python train.py --d_model=160 --n_head=5 --vocab_size=8192 --activation="relu" --qk_norm=true --decay_fraction=0.903
MLP neurons of a small language model. Each row is named by its layer, matrix (up: input weights; down: output weights) and neuron, and shows model dimensions 0-159. Each number is 500 + 40 x the weight over its row's rms, rounded and kept within 0 to 999. Numbers have three digits each.
After each neuron's rows, "fires after" lists the tokens most often just before its 100 highest values on Wikipedia text that the model never trained on; "fires before" lists the tokens most often just after its 100 highest values on Wikipedia text that the model never trained on.

L4.up89:502482495497487560587491535502543528506553480534553552531560470497502464535535535451472501469521539547560531459505505517508500509560551540482487444494425439485555454518522582476456506554522479544483412487463414484465484511507489464509531484515486482522543546575525450417490543516525421494522561460424385493465437533553507529517445513489520463545497491520479541517479477467494474468499492550518531479552489480501499469510497495483425512409431502515548370531531491581519425495521523
L4.down89:546509466537526511474531467491466531423499467525505496448504450443506506557514523480515515456489482488460493507499538504526546576464472483516503423483438472449468500530518484524516613535439442493425499488504574515542518523490454493518488513408531503526518455527456512533489526480491531457457516463522484654483422510502457488519531590471556610568531408466510538486543540506555488504497458534496507459492525495457454516585577512459498468508473465414575522457493522508457498507482478
fires after: " ", " |", "1"
fires before: " ", " |", " |\n"

L4.up424:498512490441528506549546554568447537463533436523509533539557588536523459480502465457526435522487482519491459481462472522518543522472457504487511517475452462496532410458515610552507450527471535504553479452466461541476507453480537560438551553544484477497562571529485556566478555472502494461485451526476472422464440548501588465479554516415498537533536480492531504440563503530476465450426521544507467509554431528483542487522455456501488512488538481466577494488414545516461474487499493
L4.down424:509508528452571547555542485471497546471499472486478425544452465475568539462497488448472571548512564518471500462490591568524499496457532456568563579421495492533540441468499517518516507475508514495491568519463452497513521506457536527529438451463434451514530482487439556563449538462470435537508545488501481552495524508503502495457520554520436474514460476498435511462544472466523485492510439513496450439508445570524583522477484465409496430522583543495461523488545464446567531533518538
fires after: " ", " ("
fires before: " |", ",", ".", ";", " |\n"

L4.up59:497463444510523549489514516484499539503522589457568518514469494448477421546394560511525579532526528499561509537475533424471568467548504456493474505483504428483508492439473456453558495397484483494471445462538536589517544546488474511481557432457525506501497456535578534478475460535465522505536511479532487505459483495461483508497476480555515500467491468554523495607541503545537444503446549443431505521467507544546516513554496471473599496503583523494466466485454547508466553443478507
L4.down59:517500491567527529505508480491451444554486485514482544554534481423505517563470580490450500428491476505490499434557467576560445612470552455498525461477474517557507553504455434450513524570469434505474514427587436474548513481505530511515474487489477511521439469419543470495543530603505566525419504505429527527497518463496530456501525444493534532566503612480509510517553465476495483492546469482466520501470499543490448517457477481525499518469448459476435549511488532489499501475437458
fires after: " ", " (", "-"
fires before: "0", "4", "1", "9", "5", "2"

L10.up101:499522501496514552486538476489509501444491531519508508480471536520531459410546474513564491536527499498456464473585474533483457532523458531541483493548523487503439543435530468535427470537484508550455454471516543448457512421521532537523560503557496581515450530437493416484522515532478479472463479504496509485478616454455460463505449567522504484509555477504487482516411468546531551525411523505498566475506509508553494465511478511481464488545546529566621489552510478516452544463376455
L10.down101:503458501497428556522492473470495493446493476482515530567539498531501514453569549486452446490469538512464545503540462457528417501510488500497542520498528480573535566524487484529477505556468597552530469555484508485422495525583456447506560499478500525395534546500411511549507495530455567520488402465578496466513547472467490442520526543557468482474505490504589445470493494497607425486473469532453562542501517511513440525456498390513495520524492487496433514529488469499460504489519538
fires after: " ", "–", "-", " District", " |", "|"
fires before: "7", "6", "8", "5", "9", "4"

L4.up79:427509501445492483521552463381494514492509490488491549540494474593574487510553505490519511507542512440455498509519528526478435471465515548499437504444528482583596575474488526503452508464494473550547446529544495416549497536520439467482509488496493491459481456555458473460560564538477463514483522471486545475527491537442566454486444599495523505512505505568459505484411552481522478490464498460506429521522526543438463461502487537545578546504502526451532500579469530482421551481521506
L4.down79:454514461551499484435455477454499502535532452465470538469479553524581580534490507500467571501507515483492489549375453501482483474385548460440511580553474542423556498548447594603551467565518438506522487485447552515443510518487537505546497496421527478512489521469504481583486446489480526527543516524532541499458509475501549509510457502508577443523500505544478435485509525499433440475478459473520440536502493539509480555492496471504515538441503523474557546535474484439485516483485498
fires after: " |", "ert", ";", " C"
fires before: " |", " |\n", ":"

L2.up171:488553496482511499526539464534460485414532458484563457407498599549445545474517533464458457488463536479426591502491511558461555503456544479518462551468489505484489426523499530459444442506469483548495518587542501430491514490548547460525479539516512518487509466496565507518491514521482463545518437498486442438560527526382483505571484531529491469567511512494492496524498485499471536593471546425463538525535490492482496441470487486465492491526478443563493392522438556523478484542523464
L2.down171:454511456454510537426498511572487519522489480570470512514446471565447489578484559518478542510484478507431431494462510521523485584477451461491561494587417480501439510489507482479549475437540462543480497496516569490513474456490551506461457476572500499505466455483504555510549470586484478523474541512491560427444487497411503526497571567528472574516499563459529523506378489508513477505516553461464525466551494529532511548489468537470474539478512479500522490528565504457583480417472477
fires after: " ", " (", "-", " |"
fires before: "9", "8", "7", "0", "4", "3"

L10.up447:481510467506417502498509447459462509514559501496455509536549532544455406454451519532456513468513552486525536510552515516533553488487576523517555451487487453446522483505484506537589455512499458550524565513440532434473533563483510521503457478515510498457437564515515522520476467477507442477482518499514531386500371553530568510450461535474546494472471533470481513531502543501479510447482583494525482548436477556470498586577510466456523566527485488444542511418457528524438541511503471
L10.down447:519518535489567556509474449483487472523585460430490480525527455505486476433498489479516498538478515482474515494488502601537536467576561496451497528465555501528481463519487473438499523499542385426530565459503509480557529563501472399551493481488516500559489531588491469486451470492529517481481500519583472581516503480556511470540532498472524567448511554462451522426500481545444524518469532489564460464533453519533470491470543459432448484486547503456469495473491531388430553531534497
fires after: "2", "3", "1", "0"
fires before: "1", "0", "2", "3"

L7.up504:473446493432520508511405501561532471479532519488534511485513433580465584442544517485478531479516506458537478467489535504451574460545539481501494506474540524521497426493484624430422466560513477518460556534499464450448478478416380516521581468490496482533477473509552477532477560492513409544501505502528472571563470534478475464516457607490498527508512484586483512447505468537474502492563485494516491514508536461495513499517512546510498568533498432483521419524487524480504511503514456
L7.down504:477531522570510517556484457443487532487510430495499500442444443518501495571536452440476583478508447512416487536448474516556514538512466525441497505520467549533507507450457485468557458474532519494454517519453572508510505455560495545423480502517479535513579551499534503499453502490416516484438511468555431627487506509495483495427516505448546491504446509529536605438453447463576473513536513525549508516568442489485513495526528526577478437494530524518485483492470453442463556472510521
fires after: ")", " ", "°E", "°W", "7", "6"
fires before: " ", "-", " Y", "Q"

L9.up82:531448456557537537546509449498483556521483533521463498521487462509431469501489448469521466497525515448505528480538514510482475552541555453450556551499515510482467475458512483530419489438532494481461407475463494545484481432452556477514473483548567524526536524578566513534528454488546523455542459583511510448543536529435551457555431467482473559532479534537501522528416563499386482505440507510495497459473504543481510480598456543539461531521435491500481389529534501546528539525487516
L9.down82:452497465550565544529556476466577517472506516536471436482490501506485559514497547550537497487542450493513494497509462522504398570516492539478575430434497542517531542458474402520528485449435462523520504512449499501545502456512538453551468558574464513507428544460474474466496527465471443527527460434544453442544506434516495474569464514493478509509517466530451541501510529552449453538395583464464482492472530527491515453521522493509491514539550453492510529593531463587518467496506576
fires after: ",", " in", "In"
fires before: "201", "202", "199", "200", "196"

L2.up114:512552491507483500566480494437499500466509498566489491536501460473592479485518445537456543450493453513514522504446529527436523467509446526422496478503518537443558468472560485507509518471591513525520493446531466516451506509523458458517496514486488524480502484458506463501468620483471414516494465476516494462545515530493557461483414543500507473542557456493449530519464518526475548522458598535469595537513534503465513537518543538462431521438535375490485504496519380546537555570497480
L2.down114:540529509509544541522469490448519496500571487487446442469527423546555494527502535626580515522466464413513534478446526495448402486437513564487475497535508459535529576535483546474518479463458532516441462484545489531441471486488479489528485492469492543505474487494473496453493519518447491503476477498458472422487497559460504488499507524495514438515540427468410560484495445544486495468523554479497560573496582551567533466515576525556515509509559535485494584457513493477436479513404500
fires after: " |", "|", ".;", "-", " to"
fires before: " |", ";", " |\n", ":", "."

L7.up529:495471459461496510584561529533490525503500510443500505513521511586471522470602495488462482469598514469611503514528556497499457477503387525423484481504586517501531467508431488474544499505569482460472526507482493492481522518424447549522496544583539510565462509498459454566557513499563529483500533467546479515463533489455508468504461558540511459504560430435525472555467464488473557467506510442512448565443486478527492523496467477476429517540480501429439466510556504496427530525495462
L7.down529:421507536492500507520451455527545458490475530531593534559529527533571487504450532580473518512518511527463536522511531504537499563568461499497572464518482450505421533495532503479581467437534542569487540518470465482470462512525552538463493512496485490515507468442440533479518469508535516532518487428430500544464445510470491458460522529512533422469441516395537433470500602530470524461531437512505512498475543445548438536535518541491460549517421550413477501441463444507444508535491518
fires after: " ", " Date"
fires before: ",", " |", " "

L4.up207:447523489504480531515462506456563537502482517551467497535499414444425494449552447478460490431497512489492527485566462471485539486394492468494421415504561481553537516460541499503465510457530583492477514490518558533508448433511540476507524490547476537444528480554471491521512515495533526491512499524465549477539488489462515427503529509433442522511582521528414561444479507542482524520437477528502445598523534515500453507495560587474453568469483487517535531518470419538548563451561524
L4.down207:490518506517470471511483486537473519480418476517534511454477536468498480502468456529499537555538509479502458574428501544509486527482503553500460507514486501621468487485513498402545506457547536441511412487442494505409548508517525492501505523432480515436530550470443440501499520561454575550539543546448533514428461478472522500547508479530481447464546404571506485522453442507510522540517493467556442554530577586441511554490475468468527486456486531589500439551495537530472496545472481
fires after: " |", ";", ".;"
fires before: " |", ";", " |\n", "==\n\n"

L8.up165:456480420463529423547536436434588595492454555469529477500476492586437479535537483548538491476516483525531514519492500465469474567490448506472555515519564590441493579442497469510462532439510556511488515523542492449492519515453526494539517494514477513487459501520479542537536485437566490426482470518460372496452514512500530487514507510513530537497541481507501499507479437561412520525563501500518457444453472571472501480498550462532457515560523536435477501553428572498484523469468486
L8.down165:474538529455491479516509466510533465536457550543550459546476498457557470500538462449516479458498553439475499493471448528552512513504500505524438601472522466530410479505478496493573459517509579543445493488486512524562469511497445512540488541452618456552474515429475544497472451582466535499489440503462494473484469516492487510457484491517569449532415453434435458492556504443597416498528495568490543498598549507514499525494456547501477500521546465467484545473503492509464506529506584
fires after: " ", " would"
fires before: ",", " be"

L4.up285:484588473372532494534556486493500537506468456575456548451499511504491503500471478460458587509410432510486487514503507447488542467519452561466486501492560491472494521516495471501496489497554585440574475497490524503470411615510442515551528419482552542492539491469460487543514505574487461475416498475527556499515552512494521490502502526456518512526502513527501495488425534467465548450514535545540511574551542513438481495512528554466516483490427476491553490439508424545423482530469515
L4.down285:526517484388522552553500574514459532503441546565502462406456553487534563551459492527488566518524521501510528540476483454459518452389491453388469506480496509505515529559501474522556476517512517508504451514545489440505555477556486509513444462507531441489516412532468520469534512491532498478517494503444538463537430402590530533591470525482498436477486507463478475495544498443465539492537513499479503492550556485521433475522559500486517482451516546494560507501479576487475530561447484
fires after: " |", " third"
fires before: " |", " |\n", "."

L9.up249:502487482444466508479501454501537455487491492564581510490495496492560498443488522494510549459499578514508509415527444510488531515573495482542458500455504456509470496471490394549490452517515518518449438459502540489484514452574497533558458579517476502508420578522549514518503558482471493395436497481480467454486509522485541485538498507632549445512529526476517440488459412538510500474498485540506569514476525508517611474516565390472491528549538516500527477499460543473503555480459510
L9.down249:515528484422488518491497505501506475354468463577538509540474508499529499521551512563510438495541496535366521514543529496534433470508396497525477474484527457528515530472527514488530451510479533522462505503504543447428456509578480560543550440562494634508531486462514510477526509559437520559432458504521511466417582534468489473494475500497512560550490450482534535480440466502550500488496456475421527483448522555530468486517516439514516511481490519517512485430485527476474511507534509
fires after: " ", "–", ".", " District", "|"
fires before: "9", ".", "3", "1", "2", "8"

L8.up557:575494427496538507427503544492460550482483474554491494527475428481505489499503480487493498573565567516490467555510512524486562526543509501568477518515545439461474504494469525479514471516487488499444541489543524518515484501560508492556477508511443543449494446399415481447509415564479472553573482483454439425482546505443469369490498511553470484522526500506519580460530516460494472563486471492604539475442514432489553506465555504510468555500492531517518542506475473539521533471486404
L8.down557:555567435474544531446442539559436516475515437508536467478507508519524492475587510456544557559488522544540425463528542500489512521479459548531530446479501519474526508446517455509491470564590550461586490558497476464499492514412494511436512467461463468500513453438480485506495504490555531478484514556562464461437534480470499484508473617496495445500518533482526431421537493474540384495477518498465447580523532435502489464478498494539538541457484511504512501537572503520545519522464572
fires after: "202", "0", "201", "3", "1", "4"
fires before: "202", ":", "–", " |", "201", "21"

L9.up480:542484443504528508456513497567545549458475504554482462551473454559532505506519479473476539500509494505482470527521515474535507394475476543502519584475449569468512464465543491436525484552550613474529522534500415496530494480466468495475496501597495523439509508515472520518492458558498546469463507506500485407534508534487496505571452487515505434520530500479453418533416455459454476512458522480521488424528511482474460411520467465510570504534472480543497504531546597545482637504499524
L9.down480:512523427521506548469495512508515512483475611533501483411504485536484470422539418531466535570553469437480476471499555566468553455562491546554529551481511465541515523498496465490442448555511503515500431492467499477518463449450540478470455505557402503466529566495449469585498523526585501486548519517472516482514540471512469527526539585509534453471472462502491544485501442460464519508531505460464513495496507423461495499608413512538473489450527492519492438546488477571563531445483493
fires after: "|", " No", " May", " November"
fires before: " |", "201", " ", " (", "200"

L10.up371:541526445523532565472439541520518503496472467557549500498466477442561515478426523489549422433489557472484554534501495501518529474449522443475476488422532498407477444516522422430469513516440487503545496480483526478539559522518547506531453451561529557498558536532548472467548503511492451459418538506539495442511448519442540484511493521640446561504464461568440468534463566536510421532467539494523513531486518488463529478516469516477521543513512426515495501534523508584475503532487528
L10.down371:472481548540558487504511534431522450514486489452511504411444511464547469544454478481518560568475429422501535533508450526548535543501564465551505479517400441510525543484500515474506477445512483482426494535466516442436464536528510497510550571525471531536505536434524542486504483424503517475509551477467501508482544534502517403465440589431498538603495463543540542502485508514467487473448526426485555448589536554539486499478494557508545520577538530477523493461485511477520475443516489
fires after: " ", "–"
fires before: "0", "3", "1", "2", "4", "5"

L9.up389:565547573522549477531502570534476527530515479538540475516477425424439542508541487509474500604442534476519540538463510483556483529480475513501470513498542516507455470541512515515457482491519551461551501464492465485484431569571474463499524511435486491545561429547454501466555415451429521457540537569493491513486507488477524449478512514565453409569522533456499515456489554522589439499463495425536479399509482501447450452509527487535508549520498474544530528481534514476488494461418536
L9.down389:526494474525535484490472498530477432499528485507464462488547527459486421504504427492509516506495514436516542510478551447540468478516477521508507457508528612491466504533472558454484451533482509529526529575509513448603573453576526530558533538597485438486461470471484521521506526533438540437433499549493439509511441442541463504569476517529488461455444493563481444464524568383539529493526567459533580500531453450481492518476512539559468508511473461488554496469494534422500505500449490
fires after: "202", "200", "201", "199"
fires before: "–", ":", ")", " |", "-"

L10.up495:437523474584484527463520498426480559511510461476529528501535492486565485520527528421507506455509537500468450504470469500493494531482496530462558430443476500516520471490526571502576520541496489538438528487549488409425476556523549522507466476504509519553518475446490455433473539515450501558509521553487506505454503568466502424515484574552472514431593502467417528471501513457537431519451535503531557428436539475485399558521517558558479553532577528487523531467489514513493503458448544
L10.down495:499553472550513467523550502455451527505483473551483528556537489533571451508558473498527549479456496492532494390481524567462441535463537522548495487471465545449565496520535544567420532509548503451569521587467462529501499482431429438490457476478506536494469515433522491538537500506500428491507582476489472413452452599533497511488507469436518499523523471545567515499522565438523476530434501483534514472464518524537416476526522545479535451461484507523505553504480479493439414524459542
fires after: "-", "4", "3", "5", "2", "1"
fires before: ":", "202", "201"

L9.up296:552503431531497519520468591490480487548498510548457422581535507438515446520530537538458479568498551528526445462466573513424531453495552455429513488578467479545477497540447514503483515484580522502471461444539505521483568528555533449519478509558455510502537541486461538496482506494437549528508513575512513479504459536527499506436536500506457446473560538513441488518459466491517416533502544517462529481436575595454520472491471460527438524554468509477456455527452473431441482454454510
L9.down296:559475492457499538476571516576529485472493508569458494449501514457505522501496502494402501414510560555486547499427551462547519506503489543524526507552498451521468521466511481466447501503524499507508500465487493518476559595519544507521482487553461483459536468556494498532579516451477524512546517573470483472489520410498520550472541508560485490582500501461480491489504476535455477485476505498459576426451409531442542352418487545546498489569484519518509532441490579447479457485473513
fires after: " ", "202", "–", "200"
fires before: " |", "–", ":", "y"

L7.up472:570548511477482443463486481569548516516492521475497481524491521530523599538434519569448495449522494512490503471498498478474521475520449491452583533532513486532470501515428464488405550458514522495514527534532526546549473500458507439545489562461501522460534531591499474502499503479478487456508478478402580558389541552495466476490543524507546536498587523439512452427475429492504484400570468501538540564466494524497536540563469486480437519474504472460457421497476513480518552506475535
L7.down472:492544460556482478494500478531523534546462460460436486498457493475518510495513528511521477520482480483513536437509544471386428495520533465507414500565513526484477515527512471580447507476448496524568507575447556560562531500485541524527559412441444548494500490609536474486515531453438486505479536484513460484534551481550491485504442484530532437500530445433518411529486493487430555494528513487492447539521487513455471511472586501488490471625491554488428542495435492520533499507504561
fires after: "."
fires before: "%", " |", " males"

L4.up240:491524495446527506448494505551504485438545480448510511576479504547490470472474506551508547484511508549561420517531601472478560512474450515539443454520543474458515509560493542433543507543517489448515465411523512502442479539469507517558480503472464492472550559588514465470486497488548501610439511477463443442489473509561465535546493441406480483572520540465527554495489508535540421451517567500491530519529471509514546492517462459451548500484525523481442489449465479547498504588509406
L4.down240:550536505527567546453442506462531507482533504508486579576500464544486458497505429498516525488478468495549532426554494577568440510538613534522480490510520512467507499507566443454461488535498508449563561426518542499529538449495474525547450419505507497494471475591501544467452451447526557492438514531478534537541550521453507528489531441562502484517473455487504535487537463455491494487565344440491499472553470442506460479461484494468471454466542511489444506495501520485470546524530506
fires after: " |"
fires before: " |", " |\n"

L4.up323:455500458453489553521466432537496550522468468544481517557473518447465471459495471507522505501486496431492450487570513510472537508424509394591419525490485489540536474405520537484476538429566519530494512540481454529500506505547506524569574477490515512470476453548437576547547497520489587463521471580580555501511513547465488477594496526454525545531492546528442505498454499489488504475437567444532470470424523478400437503462457499504482522522553468539536525509487494507479531495471499
L4.down323:459468563488470416483533495501499487591510550576512586546542533562520590434516523537531548514496503467524513514440497533485528495456495471483451514573470540473490534521553523526516478532551479460508545514533518430479465461551419528448538501474524492513571463550488438437420473539433491520486419472527511506473466478492476459617491481518565475475485458465463413492443513464470481460541529431485523521525447475536524548520547464546514489448472449526486458489511520538559457551475470
fires after: "|", " ", " |", "202"
fires before: " |", " ", "1", " |\n", ":", "–"

L9.up329:425523508491465441467534513509517518495477508544505472519457474463554531522579564471459475492546549495464510435541479574481494562535456477486447511487517460475520516567501504456466471483505464489497479487456589415418480459516540561531456501478502533481484559448520580447504550528461477453537507499468507476417572517423528461517521565544542473488474527492457475562466458490547451568453546508460513519508490507556522561499581465501487553567539568541529455469419526433516525519433458
L9.down329:482437482467575490481547497509502457495530478561516500456546465560512465479520569520456475502556502538487537437526430503474451499499416573547487502460444538497529510467542498489532449567503508509566469552421590465494495524543471476470552484572486572464520473424516464466514488590421479482424376563415502519478506506533498500525511525498503468470468529436552569530501484516534493467473606476466489465555518475487513507553535460505469515476487490488564492465458520540475538502489543
fires after: " ", "–", "|", " |", "-"
fires before: "3", "4", "5", "==\n", "6", "7"

L4.up346:494455439441479485543464497411613506521546507537476520550414488504471456451492470483466509435475523493489549466533518601536537508433505584456486476480490501451510514453517516467525513450506559475501436451534489506472431499452537416478442491544514542493553459539539492618549558536488478539487449510552537516492560531501536413474515543481477517498453519519511511461402559519502483500509462551469408495513495511426510519497491538521528564564472485502536504547469523507488546478508537
L4.down346:438550564517528493524437517462505457534520505568546531501508537503550441515518484410527490492560485528563512597451464519401526487510533487470439546494510449432483579503521502467529511516539487490519438446448430510505491486531496535457495542465466507475513487486516526505484487439422495470483453466465445534425456493514533556487440484529495419445508529503528534460460464497458579494468448496559575462590542531546509540464478545533490508428460520601525527529483493549521578504495503
fires after: " |", "|", " Apps", " in"
fires before: " ", " |", " Goals"

L4.up614:454537525518438494493492443486535479500461489434435489466480460480517512541462516575496494513512561517520504505505522487441488508489508463503483537465532456579509427502450515507502513501505503459583436439522512489471503530512505462443526482492503504492547563611530494442537522535501560521468574500487517504521474576525524416472552513512565585514531521506491547427499471457561524461526572443617469507482440457516487442526490588519416450472469468530481439547485440497500469593465458
L4.down614:491497467580486483485546473441441473486405563517518532488498448494465512489508442516546481484445446572495545506481501509477502461563503537531555485498517586466488530573498436469476487511537525487480425479520516443481513545510514498512567512497566477507519548547439526508458498468547533502510546482454503527492510381511544533561459509558548400494511449511437496456509428509516546506495480539513516449472468533599497471488623469469538447479516481446550489507461510466581461482440448
fires after: " ", ".", " |", "+"
fires before: " |", " |\n", ".", ";", "%"

L4.up481:493545402402486509557512493547541538463474507524490496498514517582443413513479585469461497443525522474503489490442418473505582457519542496511479503535502467497532479503575522486467498535442515509435548518481521558534478519461473434518488520479520473485487510551549481520559445476572453459539482523457516494490476490495541443525484541528547464470536528502492490464447463545520476557493550495374503593439521590463477510573468546529478540472508511448470488522507416540551481489516570
L4.down481:469559512545464418474482572458523481458490498485504538500508491505467528570517459406495590507566457480504460479468430452508547487499476530599485509532522493484510585464504526416531446503553451558443443445559541505558552524505437525514468530484537482559494530479558431494479448511476569577465546538437453499447460472523492485535517529457582474561500427546535536463463508515537523475496551509464516493548505417486461512473482526496554531478425461510484476525476537534487494464540497
fires after: " ", "\n", " —", ".\n\n", " Apps", "0"
fires before: " ", " Goals", "P", " —", "R"

L8.up286:565538489535510515427505516415626441547436551500517543467497475533459458526458452558420556566492493512483491493549497473463507480478528430460514469575451519502470529485507528504469457466565453486485475498498531497474520496432594531500561502480484541463523435402492511580505527458484503493522477540556537478476478546443447539492594544561504514459495455560480507465495471532461444478435517542538494479555530539461560510476474558502502534539474504527483515486460499420477501559525452
L8.down286:553512453575477497502489471481431470499488518471549517375461485464509491478541543546538430511444480556452466434539531534528492540439455485545448507553511525483443529470510476495444505468537387513497469554507466517557521469544505490470471423579507509514484507460521534483581536534489465514485472605532545507529445515472545499474576542438561511566474542471527487493512597479476432513529520497456531490519418521481492547499498465453482526570528507482491492462527507488478550491585451
fires after: " ", " ("
fires before: "0", "1", "3", "4", "6", "2"

L7.up313:528508491493490507513435491553512609471502549531546471543553505461443487500554531475478499455482559494453541486438468509456471524558543531556531531516557531493507503509493501487448459495549402504502441464510482447503481495443549502501452376482526532531447547575527535448515479484543553491547473536493459470411484497443554473591417480558525537557450521475521413550504456493439456536559558508485547511508466531492446498422506495491444514529450514499444508538525477508469463545525503
L7.down313:539502501497464485508490489471495495509465491515462499518503518505505563466479611463499471469544515550480490513492510588470428545480511510507593576489527493464495533489462469470543499507553463489481444550464421552511535472564532471465492472495464469441477539513457413563492438472577491499521498412557559430449496458499499499504489554469474563563519536528515506505441540514476502538461552467504524417457462474475527448536435523497534460424491445502531498633541557578508496460505551
fires after: ",", " November", " April", " age"
fires before: " ", "199", "201", "202", "200"

L2.up636:467458496513522568478461590495419496441484524482553538518477484514497518461452542497535498454469523501527513497500486477520451571572505494512565481515529525531476527456486426488498477492485483430472530541486468452508536545624476505527473485484538556493519440504532473508507421498526550515481565493389519449458425546497478485501568493546401539532468516527517552537490562544512532514486493457542579443531580541476501521529433537468443535510455466396489435481539535473528509455533499
L2.down636:513498518580489562507543487496512453422513487505501549494494532528568473441532548547523435506468508523475502486498541504460435465492533471498408475564419429482479484526528542454494512532508513450520393534559462534499520543455486521404540525430518504483445541413484468528531522482503538552493533488444483502432491508556480513497494491407494486538532515500469517493587481462536532480561512465482530521526470511500579416441492492441479470482539566477520551455480498556506571589564475
fires after: " "
fires before: "8", "1", "4", "0", "3", "5"

L9.up468:496525505527436551477480486493448549442488496558401526496417460489543480476559498463461531485413463451552516511544454516500447494400484479455526479508543513478558530477500512523507444503562451427492460459585496448532526536560455523449476403486501538519503499581534535502564516523580524534539455525533561491573500552496589559484517501485452552455476428481453547480502463554500476496491512454549521500467558545459447482472521526531501534533546452481541477471525509453465511527471486
L9.down468:573472524486474509490429523480408481543455522554505474517472465436585549453493581521460487543461529514530516552492457495491542526508577479492543506470558467526545515476458553522446445543560427496600462417529468494534562578518491500444507526422446497427573504513459466485547397457475450490499550483508500532521533511508486535526476532460547492489511525444545530531520439482524493510555480473517557452468504511481446500544539534500478509484462527604538498509480472493489494434464449
fires after: " |", "|", ";"
fires before: " |", ";", " |\n", "\n", ".", ":"

L10.up83:499496484475487486472498473502484506542484436529444515493487566538509428473465439539491477466445620502511501474557508486501521519506484547487389461483518487520603542516516559516552495492465465497510475399515530443506471485533488474490494463521501447509487534607454511532579495482523483480462580599477503483547509577515590486514524553495554618439455510581513533515512506546472441455510453479452442527466473492471462512479523514526480495483518446493464532523442484461491522486530423
L10.down83:503502488506550515513534488467491483518494576587445561461502450510511538439534462491513516489467500492517488465486546494565456435465565485462474621591540463546555486532499566465455525592560568517520516499571495450510492486440494478530482512459501509426455544532498499475471521498549483432493516460524453449546525468481508488515484496572603415522524488486461527550430485505520551476547433499461546512532462446475524511503527454502517525473470480496501451493475425482379499538510451
fires after: " ", " |", " to"
fires before: " |", " |\n", "–", ";"

L7.up514:455513483516552499553514436499524565513504444653504505501460448530529480490554484509549476477475465476460484503524426507486550462459498481469492516495556485560529558448508516394466530524481528450600451484459508507505503548465512527479490476537509514451551505493486488517568537487530515534526448475441524459552516516490589464479538536395531474560462473457532503491478481601444467496520475443473531490500522532454451476478581524449449519543556505523442512498495596519460519516435489
L7.down514:542520498498511500524461475605472428516462533498622430507526488442529545514506493516433512541486551454521536446475576488488506477548476407508620415448452508523497561483482550530435484476426557561476433472537520539533566532526541525553529505521444501481485466456503462509468453475494484505517471519524479509524417451509483520498493512487541452428470506518474506527544543502479454570459493487506518549510501526463511458482516519495446556473497477568559540451487479521463466555470588
fires after: " |", ";", ".", " No", "=="
fires before: " |", ";", "."